config.toml
n_layer = 16
d_model = 320
n_head = 5
n_kv_head = 1
head_dim = 64
d_mlp = 640
vocab_size = 2082
activation = "swiglu"
norm = "rmsnorm"
norm_place = "pre"
norm_eps = 1e-06
positions = "rope"
rope_base = 10000.0
rope_fraction = 0.25
qk_norm = true
attn_scale = 0.125
bias = "none"
tie_embeddings = false
parallel_block = false
extras = ["capped logits"]
init = "uniform"
init_std_qkv = 0.0659
init_std_o = 0.0116
init_std_up = 0.0659
init_std_down = 0.00823
optimizer = "ademamix"
lr = 0.000563
beta1 = 0.9
weight_decay = 0.55
lr_head = 0.0081
grad_clip = 0.5
warmup_steps = 274
schedule = "wsd"
decay_fraction = 0.828
decay_shape = "pow"
final_lr_fraction = 0.0
batch_tokens = 65536
seq_len = 512
doc_mask = true
train_tokens = 387000000
steps = 5906
dataset = "wikipedia_en"
MLP neurons of a small language model. Each row is named by its layer, matrix (gate and up: input weights) and neuron, and shows model dimensions 176-239. Each number is 200 + 20 x the weight over its row's rms, rounded and kept within 0 to 999. A neuron's up and down rows have the sign that makes its largest values positive.
A block is one neuron, or neurons of one layer that tend to fire together. Before each block is what it responds to, as a language model described it from the Wikipedia text at the highest values.

Responds to: Slot before main verb. Auxiliaries, modals, infinitive to and contracted 'll/'d/n't that come right before a main verb, e.g. has arranged, must go, tried to establish.
L13.gate122,172,187,242,212,167,176,248,198,187,242,196,225,211,188,214,215,186,179,186,214,174,204,187,221,200,227,231,200,182,166,163,218,189,180,223,207,185,228,210,223,201,189,220,192,206,189,180,174,205,176,221,201,199,206,211,227,183,232,213,217,194,186,171,225
L13.up122,207,190,204,201,219,183,182,201,179,223,227,195,227,186,200,215,222,198,205,210,177,174,228,242,218,224,177,201,187,213,190,199,209,175,212,193,153,220,210,215,187,200,162,168,190,183,196,192,224,212,196,197,206,230,195,171,217,198,193,164,220,205,194,182
L13.gate130,215,211,220,180,183,167,174,213,187,184,220,176,183,211,213,215,197,198,208,205,236,203,171,231,168,231,175,158,199,200,201,225,203,159,187,193,235,177,202,210,202,208,170,233,203,198,193,210,193,160,208,184,208,238,163,208,209,220,207,176,211,203,207,202
L13.up130,215,176,230,226,203,213,188,224,210,249,186,183,201,203,211,161,218,200,182,211,178,210,222,204,205,183,231,199,223,188,194,184,200,205,208,170,208,207,183,174,194,190,189,198,217,200,221,168,194,221,203,192,237,236,201,197,213,227,199,187,212,175,214,184
L13.gate144,207,228,185,226,236,217,180,209,199,173,202,182,193,227,213,202,185,226,219,204,205,183,212,153,164,232,214,178,168,179,188,213,182,171,221,202,195,181,172,196,206,193,230,199,209,178,202,176,234,195,189,221,184,229,178,225,189,198,193,185,224,203,195,207
L13.up144,178,198,231,203,228,180,155,198,207,180,202,199,189,237,225,189,170,252,202,244,189,183,197,185,235,189,196,191,199,187,249,194,206,209,232,166,197,215,223,161,201,192,195,201,205,225,161,220,203,206,227,190,171,217,191,190,195,197,214,189,145,209,220,241
L13.gate267,217,171,210,195,220,245,199,211,234,217,208,218,171,202,193,204,204,194,179,204,163,162,229,235,199,192,189,188,196,205,222,167,195,211,224,193,159,203,209,201,221,203,176,201,233,212,212,203,198,204,221,209,179,221,214,241,180,211,223,198,190,203,185,230
L13.up267,194,192,237,210,193,185,192,241,188,190,219,209,186,180,204,165,191,199,166,217,196,224,192,171,207,204,190,208,228,195,225,225,194,168,200,214,202,231,228,194,231,165,190,178,196,191,200,198,225,187,180,170,205,185,196,221,200,202,212,214,203,198,225,221
L13.gate269,237,201,174,214,223,206,185,220,186,188,202,200,226,183,220,205,217,209,231,197,185,182,213,198,201,194,190,167,223,184,195,197,217,226,231,218,223,191,204,168,199,184,187,200,179,215,160,215,211,198,220,218,197,234,193,203,187,231,200,175,216,226,175,206
L13.up269,209,230,219,178,204,205,165,178,219,198,208,210,205,195,185,169,181,209,170,201,154,193,202,196,157,230,176,211,214,193,172,196,184,196,233,213,219,210,205,175,204,212,243,159,184,197,193,195,205,189,211,194,209,200,164,211,194,225,180,193,184,209,232,182
L13.gate272,226,194,223,215,223,233,223,211,189,205,230,159,199,215,185,180,199,172,225,216,180,189,190,196,204,212,192,197,183,229,201,191,230,218,183,184,209,211,178,187,186,178,174,220,200,211,180,186,235,192,214,193,227,235,225,225,215,176,196,165,209,210,148,224
L13.up272,165,226,215,184,200,193,227,192,181,235,220,199,176,239,208,229,203,203,185,162,186,218,234,205,203,207,227,188,224,204,196,224,214,178,205,183,218,190,166,148,182,218,157,161,195,247,224,212,194,196,238,225,202,223,212,201,199,209,211,180,204,232,230,202
L13.gate408,172,209,217,192,165,221,220,224,183,220,182,220,204,229,191,188,184,191,198,244,192,171,215,198,211,197,240,188,181,181,208,222,201,201,241,196,164,214,195,187,187,229,181,235,202,196,153,182,233,197,174,209,200,177,233,211,195,195,183,201,211,178,214,161
L13.up408,190,219,198,237,208,191,209,172,178,201,244,194,205,211,181,207,168,183,177,192,206,184,187,154,192,215,232,204,208,178,201,203,211,175,198,206,199,214,227,216,209,217,219,199,222,180,181,159,226,187,162,212,148,228,175,176,200,194,183,194,189,187,214,208
L13.gate463,196,209,191,245,176,175,213,178,199,210,201,210,204,237,201,222,200,205,224,193,176,188,241,200,153,212,198,169,201,191,201,204,224,195,207,195,202,188,145,212,206,192,167,203,217,200,203,166,217,175,217,178,193,207,208,196,184,210,244,184,211,210,215,168
L13.up463,232,197,199,196,213,194,171,199,209,189,201,206,198,202,195,215,175,233,223,161,178,214,181,183,209,224,208,211,176,170,202,219,217,200,217,178,184,192,163,225,206,204,210,222,220,180,200,194,207,220,179,189,199,214,212,194,200,196,214,182,211,190,223,230

Responds to: Mid-word fragments and "as". Inner or first pieces of split words, especially "mul" in multi- or simulator, plus jec, tain, ul, br, fec; also the standalone "as".
L3.gate284,177,235,201,229,211,184,218,199,192,214,259,223,194,218,216,218,184,201,203,207,180,176,200,211,211,210,223,222,215,199,184,215,204,223,190,233,211,212,200,197,191,203,199,215,207,221,184,198,213,167,198,219,203,176,190,210,208,212,192,201,223,164,203,209
L3.up284,204,241,220,171,216,184,229,221,187,215,189,193,222,248,154,230,208,234,178,174,204,205,200,162,200,174,196,200,209,177,156,179,170,175,192,190,185,203,227,186,183,194,202,212,241,178,206,164,157,210,194,195,220,222,198,202,216,199,208,241,214,183,205,180
L3.gate330,191,247,192,176,184,175,197,196,185,203,187,199,221,218,206,212,216,175,223,196,236,224,181,181,205,238,223,218,209,206,217,217,201,235,192,201,239,196,201,192,177,207,184,204,211,200,191,212,227,180,188,179,163,197,218,204,191,194,210,231,209,217,221,220
L3.up330,177,213,201,201,224,152,176,226,169,213,214,204,180,176,199,203,187,198,153,204,203,181,226,209,151,229,200,207,218,200,222,161,165,202,174,218,200,223,213,213,214,147,167,191,204,189,220,226,197,174,184,194,199,230,174,186,201,202,223,214,145,186,185,199
L3.gate347,249,239,192,222,245,183,203,209,234,197,194,211,172,217,181,190,200,227,231,192,233,162,177,176,209,174,210,169,209,185,191,202,197,193,187,195,202,197,218,222,198,211,197,221,153,171,235,192,219,151,222,159,201,205,222,180,195,181,170,212,195,179,201,198
L3.up347,214,190,238,241,212,191,226,225,216,187,197,197,193,228,229,189,222,181,192,224,188,221,201,182,190,190,212,204,207,212,179,235,198,236,199,258,197,177,201,182,195,227,200,203,169,178,173,214,188,176,194,190,206,215,217,198,214,195,189,187,208,213,176,194
L3.gate556,212,203,185,195,208,219,192,192,201,219,194,212,169,196,184,199,206,216,202,176,186,184,197,186,163,174,208,173,230,211,215,207,194,204,170,228,209,228,220,220,172,230,200,219,203,194,218,176,165,234,220,162,212,219,222,214,188,221,171,217,250,240,253,205
L3.up556,211,181,195,216,204,217,205,200,211,242,175,206,201,230,175,227,205,191,190,164,209,188,189,194,186,213,178,190,214,175,181,234,193,189,219,237,221,198,213,183,206,211,210,191,213,185,185,192,190,173,172,210,167,199,197,229,212,220,222,171,227,210,167,195

Responds to: Incomplete word-start fragments. Short opening word pieces that need a continuation to form a word, such as bur(st), ser(ies), rid(ge), sc(ientist), in varied Wikipedia prose.
L9.gate0,189,188,202,186,170,219,186,208,211,214,170,188,175,186,175,161,169,219,216,167,187,179,196,182,175,188,219,222,197,230,195,190,214,179,191,185,177,186,193,184,200,221,217,250,198,180,187,165,161,167,230,196,208,190,202,196,208,210,180,230,196,234,217,222
L9.up0,186,177,204,242,241,198,202,183,205,185,186,164,216,186,200,226,202,173,192,209,206,207,218,216,192,243,227,170,167,168,220,228,210,194,175,201,244,216,171,214,195,154,183,185,192,169,189,227,181,189,174,237,192,206,221,223,191,222,219,192,191,200,178,215
L9.gate7,202,216,188,201,216,190,209,193,230,184,185,226,163,200,199,212,213,168,182,200,170,169,201,200,174,178,215,190,170,189,198,175,202,261,211,176,224,243,202,197,211,233,198,200,199,184,196,164,184,222,214,208,209,207,158,195,163,215,233,225,208,211,194,180
L9.up7,206,202,191,185,217,200,211,234,190,198,200,258,184,210,165,218,191,200,231,175,229,195,183,173,189,169,211,191,211,196,203,212,234,216,221,197,236,219,218,197,234,165,215,186,207,189,194,179,160,191,215,206,199,191,198,214,204,217,214,206,199,199,202,212

Responds to: Mid-proper-name tokens. Tokens inside multiword proper names of institutions, awards, teams or places, after the first word, e.g. Norfolk State, Philadelphia International Festival, Research Foundation.
L9.gate217,203,227,195,208,213,189,165,200,241,199,228,221,162,183,220,204,147,207,194,232,207,222,223,158,197,213,184,195,203,197,175,177,229,171,219,187,225,206,231,207,196,234,221,200,209,205,220,207,191,204,223,223,210,204,185,201,180,178,204,180,163,227,194,186
L9.up217,237,242,215,204,200,209,226,217,237,225,162,202,200,250,189,206,194,198,205,187,203,196,197,184,180,212,172,203,203,163,166,195,227,204,165,205,235,182,207,226,222,171,202,196,210,212,200,181,175,179,180,186,180,216,171,189,199,185,168,227,257,197,164,206
L9.gate406,230,206,227,208,216,193,208,235,213,216,218,200,196,182,195,166,202,188,176,180,196,241,180,162,217,215,195,199,182,165,160,173,166,167,202,210,222,200,180,181,193,209,222,181,211,237,225,202,226,183,174,212,218,212,185,175,168,183,184,199,189,189,200,198
L9.up406,199,180,191,225,226,201,175,196,196,216,209,223,210,197,215,192,190,214,188,213,214,175,219,227,193,204,197,222,196,198,239,165,198,177,188,196,215,232,185,213,206,218,196,163,191,173,209,192,188,229,198,201,173,204,176,177,198,208,199,210,235,196,189,183

Responds to: Place-name word endings. Final word pieces completing place names and proper nouns, often team or org names in sports tables, e.g. Oak-land, Pittsburg-h, Ar-ab, Ottaw-a.
L13.gate323,194,198,216,223,184,216,237,229,198,193,240,201,222,185,158,234,190,148,214,215,206,176,204,183,217,199,195,202,165,218,185,181,203,156,206,177,221,228,212,199,207,189,186,209,190,174,156,191,168,186,190,220,212,194,212,179,215,189,181,193,192,175,175,203
L13.up323,166,212,203,227,216,225,182,210,216,210,198,204,171,193,215,207,206,174,190,204,204,234,177,224,205,199,206,192,194,215,212,167,189,223,207,218,198,222,207,185,199,217,178,171,208,228,197,160,213,197,214,195,186,167,237,192,236,194,203,191,189,231,221,230
L13.gate352,214,232,170,214,185,203,245,204,182,195,182,191,180,211,169,194,184,188,169,211,215,186,216,187,206,175,223,216,182,182,235,189,170,201,176,217,210,173,181,185,202,215,204,194,225,204,206,192,190,157,196,211,177,193,180,197,165,194,200,209,202,237,199,172
L13.up352,212,217,204,227,195,234,219,207,227,179,191,213,192,217,202,187,213,213,196,184,178,208,208,212,176,192,172,198,175,158,191,194,192,198,188,175,193,213,206,190,199,195,225,216,201,196,207,182,213,212,201,205,211,201,188,218,226,198,153,242,194,187,206,181
L13.gate358,186,217,241,192,188,212,202,235,205,179,189,187,199,213,220,194,213,202,192,218,213,215,221,200,199,197,179,198,191,216,197,176,183,214,175,203,177,177,193,181,167,162,190,202,180,191,221,200,171,180,194,187,166,191,167,196,161,210,192,161,218,172,200,223
L13.up358,181,182,198,200,169,205,175,229,200,158,231,208,223,184,215,224,199,247,188,214,203,213,206,192,191,198,192,202,205,192,225,196,212,175,207,200,174,198,211,175,190,172,186,179,211,188,177,195,194,219,161,223,194,185,197,176,185,184,206,199,212,170,244,197
L13.gate428,214,210,200,219,190,202,207,208,222,204,199,168,191,218,163,200,190,171,200,196,214,197,211,143,164,163,177,193,257,197,215,214,229,203,189,193,217,202,174,243,168,175,215,216,170,197,220,163,204,191,170,193,193,184,211,181,186,194,186,203,175,213,164,206
L13.up428,189,218,189,190,169,235,199,175,209,201,233,184,206,183,197,201,197,161,197,204,215,171,184,155,234,211,203,196,197,211,176,165,224,183,186,231,186,217,240,193,183,190,184,222,184,184,207,175,226,207,184,187,176,168,171,200,195,182,178,239,200,186,177,214
L13.gate466,213,205,226,218,200,209,181,217,205,213,192,225,193,243,234,191,214,228,193,180,227,177,192,201,174,213,164,186,220,173,187,175,205,206,167,182,199,199,200,216,196,204,197,193,202,220,223,201,184,248,201,217,194,192,188,195,158,187,167,216,220,178,169,196
L13.up466,198,203,222,227,192,232,202,202,175,232,195,200,226,178,220,188,194,204,221,187,211,231,200,180,220,169,213,191,200,175,208,217,176,190,185,179,194,211,204,190,181,178,197,189,236,216,229,229,202,174,204,193,190,225,202,193,180,181,209,182,191,213,184,178
L13.gate545,225,231,207,188,181,174,213,202,172,224,163,173,220,188,196,214,220,162,238,176,185,188,182,209,201,226,180,231,193,209,191,202,181,166,196,198,200,187,195,184,208,229,174,197,212,177,183,201,193,214,177,243,204,172,186,166,200,204,213,207,195,195,178,216
L13.up545,226,198,199,170,203,178,227,186,165,208,181,166,214,233,228,182,193,186,185,183,213,218,196,204,198,195,202,220,223,196,202,181,218,186,178,203,176,194,191,225,240,170,190,144,202,206,205,204,187,235,216,189,183,183,175,212,229,186,175,154,202,177,249,232
L13.gate582,201,209,218,234,212,166,222,204,244,196,165,181,206,189,210,198,184,147,194,186,204,188,201,215,240,188,158,215,175,190,169,193,220,184,200,211,204,200,198,209,192,235,214,181,191,196,179,183,191,178,202,218,164,211,207,164,243,240,179,191,172,173,171,164
L13.up582,214,171,200,178,181,207,175,217,225,196,169,207,217,256,199,190,212,210,206,171,201,227,209,214,198,226,180,164,208,224,207,227,208,195,167,163,231,209,158,235,172,220,188,193,168,166,182,191,220,238,214,234,183,182,220,207,207,200,192,196,221,185,207,219
L13.gate594,193,186,233,202,213,179,196,206,215,189,218,192,213,182,228,162,186,178,241,219,211,211,226,199,152,238,177,175,228,194,153,202,204,184,192,210,177,244,200,221,206,191,207,164,186,204,187,210,231,175,191,205,179,232,196,154,193,187,201,203,179,205,203,176
L13.up594,169,200,146,204,195,189,181,167,220,196,162,196,188,180,219,210,183,178,219,211,193,206,225,208,193,227,234,188,219,198,220,184,201,253,183,173,190,195,198,205,187,191,225,215,166,197,192,196,209,164,160,195,182,163,225,235,199,157,201,249,184,180,201,225

Responds to: Word-final name pieces. Final subword pieces that complete a split word, mostly country and place names in tables and lists (Ital-y, Pol-and, Swed-en), also species, army.
L3.gate33,220,216,209,183,213,207,195,222,207,206,201,179,220,196,202,194,192,204,212,239,195,198,216,191,209,210,224,167,223,216,199,208,224,206,209,204,202,215,140,193,179,243,223,204,178,208,208,199,204,208,262,215,211,190,162,186,215,183,190,235,184,205,217,219
L3.up33,212,216,209,166,176,167,175,188,200,227,187,219,227,230,213,240,197,208,212,187,188,191,215,185,188,177,196,191,205,171,175,148,220,208,183,226,190,196,188,235,179,172,227,204,199,201,197,167,201,188,194,168,184,174,239,200,185,197,174,208,187,189,166,205
L3.gate212,199,210,191,200,197,176,210,171,212,194,205,218,219,228,163,195,177,173,190,201,195,201,214,230,188,231,211,208,189,210,221,181,180,198,180,196,183,232,168,224,184,207,175,204,187,181,167,233,193,181,214,215,188,196,208,158,223,230,182,228,199,177,169,224
L3.up212,210,221,194,206,234,159,213,197,198,180,208,168,221,176,192,187,221,190,201,240,199,221,192,242,186,216,174,202,210,168,173,193,185,182,212,221,200,188,223,195,176,154,209,186,196,219,172,217,176,168,181,207,247,207,209,193,207,168,234,220,206,188,176,234
L3.gate286,178,227,149,206,246,199,222,176,173,186,194,195,188,174,171,155,186,185,212,226,194,174,224,182,230,170,163,221,241,223,182,164,227,178,186,176,227,189,193,220,183,208,201,240,203,157,176,192,180,198,204,210,164,153,191,177,171,187,219,229,175,228,210,218
L3.up286,201,223,166,210,220,219,199,193,168,188,214,178,204,194,199,191,203,186,166,212,180,155,168,207,201,188,181,190,202,221,214,186,220,221,229,222,227,166,239,174,211,159,234,216,201,207,179,215,204,242,184,214,230,165,229,218,185,226,200,236,177,235,217,173
L3.gate465,237,185,171,208,208,223,194,210,191,230,211,216,195,203,202,180,217,193,216,201,231,167,199,203,168,218,181,211,188,193,200,187,235,211,200,171,227,262,214,178,163,173,217,206,151,182,217,212,186,182,199,196,230,177,211,198,196,204,215,224,219,186,143,218
L3.up465,165,203,196,225,195,206,253,217,202,196,207,182,211,185,211,226,214,197,199,208,179,220,229,188,172,230,183,219,227,199,216,206,218,177,202,206,182,214,184,217,192,222,199,216,192,192,165,180,183,186,202,215,242,181,203,159,232,192,203,233,189,169,155,237

Responds to: Mid-word verb stems. Interior subword pieces of verbs (and some adverbs) just before an inflectional suffix like -ed, -s, -ly, as in ex-ist-ed, previ-ous-ly, resem-bl-es.
L13.gate31,220,207,189,205,222,166,213,233,184,208,165,191,196,167,199,210,217,175,172,200,176,229,195,206,222,195,203,217,200,229,179,200,210,237,187,204,222,200,156,206,194,194,199,184,200,191,201,182,162,143,187,211,196,191,195,195,186,173,201,229,179,212,194,205
L13.up31,204,155,240,169,207,192,201,201,182,201,177,196,220,197,178,147,222,211,220,168,171,226,208,205,179,166,223,189,193,189,193,230,194,187,199,224,228,191,188,228,203,190,212,214,187,197,228,198,195,224,155,169,176,175,184,194,205,231,167,234,214,173,205,202
L13.gate119,213,210,160,210,181,214,209,216,193,213,201,194,229,213,180,180,226,195,187,208,188,183,162,161,223,202,202,196,229,188,203,218,189,192,226,210,226,189,212,174,186,210,188,225,178,200,224,201,165,191,194,177,219,207,166,205,185,202,194,221,207,180,218,218
L13.up119,156,240,185,199,222,206,197,184,206,194,206,158,167,196,177,204,204,200,184,188,231,212,223,214,214,197,224,212,205,206,189,198,204,181,207,192,190,231,198,180,198,186,205,203,206,215,195,180,234,192,210,181,265,170,180,179,177,193,229,190,201,188,212,204
L13.gate191,213,210,223,218,175,197,181,175,208,180,176,183,185,188,183,238,200,190,212,180,192,207,198,201,191,189,201,180,193,195,189,209,209,206,186,191,194,212,197,156,190,153,242,205,213,195,183,209,233,185,220,167,192,189,192,216,217,180,198,183,223,229,225,230
L13.up191,180,212,195,178,220,195,159,179,198,180,172,206,202,205,205,210,202,221,200,205,170,193,233,205,211,216,232,182,214,198,213,208,222,197,191,196,183,212,218,217,183,226,242,212,150,214,215,209,150,229,220,194,165,195,174,191,218,185,193,173,219,192,209,216
L13.gate208,236,211,216,203,214,225,195,178,199,201,235,220,199,198,183,181,207,203,187,200,147,204,203,193,178,191,238,200,180,193,221,212,213,206,183,224,191,201,195,194,212,202,184,180,173,132,164,223,190,190,214,195,201,201,196,208,192,232,217,202,169,190,215,233
L13.up208,198,197,185,209,218,207,212,177,207,190,218,236,222,198,190,163,196,193,192,202,190,171,203,198,184,195,215,171,220,218,203,216,205,243,185,219,196,223,203,183,179,236,189,208,216,207,162,193,197,186,220,188,185,195,168,189,218,180,228,213,168,199,232,192
L13.gate458,230,208,170,177,205,184,166,225,206,195,199,223,186,206,233,221,203,195,209,183,204,210,209,208,184,193,219,196,159,184,179,192,197,180,224,149,199,187,243,177,174,199,210,197,161,161,193,196,166,201,204,174,216,205,186,226,158,220,184,212,180,209,199,232
L13.up458,172,232,218,191,196,194,158,229,175,190,205,210,204,210,213,184,194,222,219,215,223,232,164,194,216,202,216,191,215,212,233,233,185,208,212,197,196,241,191,214,217,184,194,232,185,197,201,169,196,194,210,217,219,196,172,208,187,204,219,223,189,191,210,186
L13.gate471,213,198,191,165,198,201,228,201,184,177,219,171,219,202,191,163,188,214,195,180,223,199,189,211,214,138,186,217,185,242,180,235,194,231,173,209,199,222,212,175,165,199,206,203,159,171,200,192,212,156,207,187,187,210,202,215,197,229,209,215,179,185,184,220
L13.up471,176,165,212,201,181,215,231,190,172,195,214,202,215,223,212,190,203,171,219,217,213,210,175,174,193,211,183,196,241,197,208,168,209,219,219,182,231,241,218,185,157,180,190,230,220,198,235,175,182,194,215,202,214,198,200,215,179,209,208,207,264,177,239,208
L13.gate472,184,179,186,184,209,215,226,196,214,187,210,188,206,226,202,192,193,235,172,224,190,225,178,220,228,198,190,222,172,182,191,197,202,199,203,202,192,189,184,205,182,219,206,204,207,194,165,166,226,200,191,194,180,228,181,208,163,194,221,217,220,194,192,203
L13.up472,197,212,183,179,205,205,188,193,190,194,216,167,221,191,199,239,202,192,193,184,203,222,251,184,198,226,175,227,171,190,198,200,208,227,175,197,231,205,213,215,190,173,203,214,192,168,213,194,209,210,199,196,190,222,201,166,205,192,228,235,211,190,189,208
L13.gate627,210,209,184,158,198,200,191,201,200,206,190,163,217,183,179,139,215,205,203,208,211,165,187,229,178,186,204,208,189,184,192,223,210,201,182,196,195,219,206,198,170,192,207,210,232,201,183,176,209,169,192,209,182,204,174,211,196,239,232,201,196,208,206,178
L13.up627,227,169,202,192,189,202,205,173,202,202,224,180,166,194,207,205,172,193,186,202,174,227,240,180,189,204,209,212,178,218,203,214,204,217,206,211,243,201,217,180,217,189,187,166,161,208,176,200,182,223,188,213,204,259,196,180,156,224,209,197,239,188,189,242

Responds to: Pre-verb auxiliaries and "not". Tokens directly before a bare main verb, such as "not" after did/could/does, infinitive "to", and modals like can, would, will.
L9.gate192,189,210,214,172,237,191,191,203,186,192,183,189,183,205,185,210,191,190,189,208,201,215,194,217,188,212,165,215,228,156,178,200,207,216,212,205,213,194,186,183,179,223,200,197,176,180,185,221,218,203,213,184,197,218,204,179,177,165,223,233,201,216,206,226
L9.up192,214,202,179,184,248,197,169,207,204,227,228,208,174,227,223,195,182,188,226,204,191,194,182,218,200,179,184,229,194,178,196,180,181,216,199,214,173,187,197,184,187,211,220,154,184,192,168,209,155,201,189,181,171,165,192,182,221,213,202,178,234,198,158,220
L9.gate500,215,237,204,217,216,235,211,194,221,200,212,163,175,213,216,180,178,206,221,174,174,165,232,190,173,215,221,232,193,218,205,178,196,175,222,172,209,208,199,220,174,227,201,197,188,211,182,162,191,196,199,199,224,210,246,245,192,214,185,178,192,195,188,234
L9.up500,177,181,208,175,211,182,210,220,219,183,184,190,174,212,227,226,239,194,211,202,215,185,192,205,190,206,220,219,216,208,207,209,228,196,170,180,201,191,196,196,200,213,192,202,163,189,176,244,230,199,223,199,227,236,179,189,224,184,165,228,199,189,200,223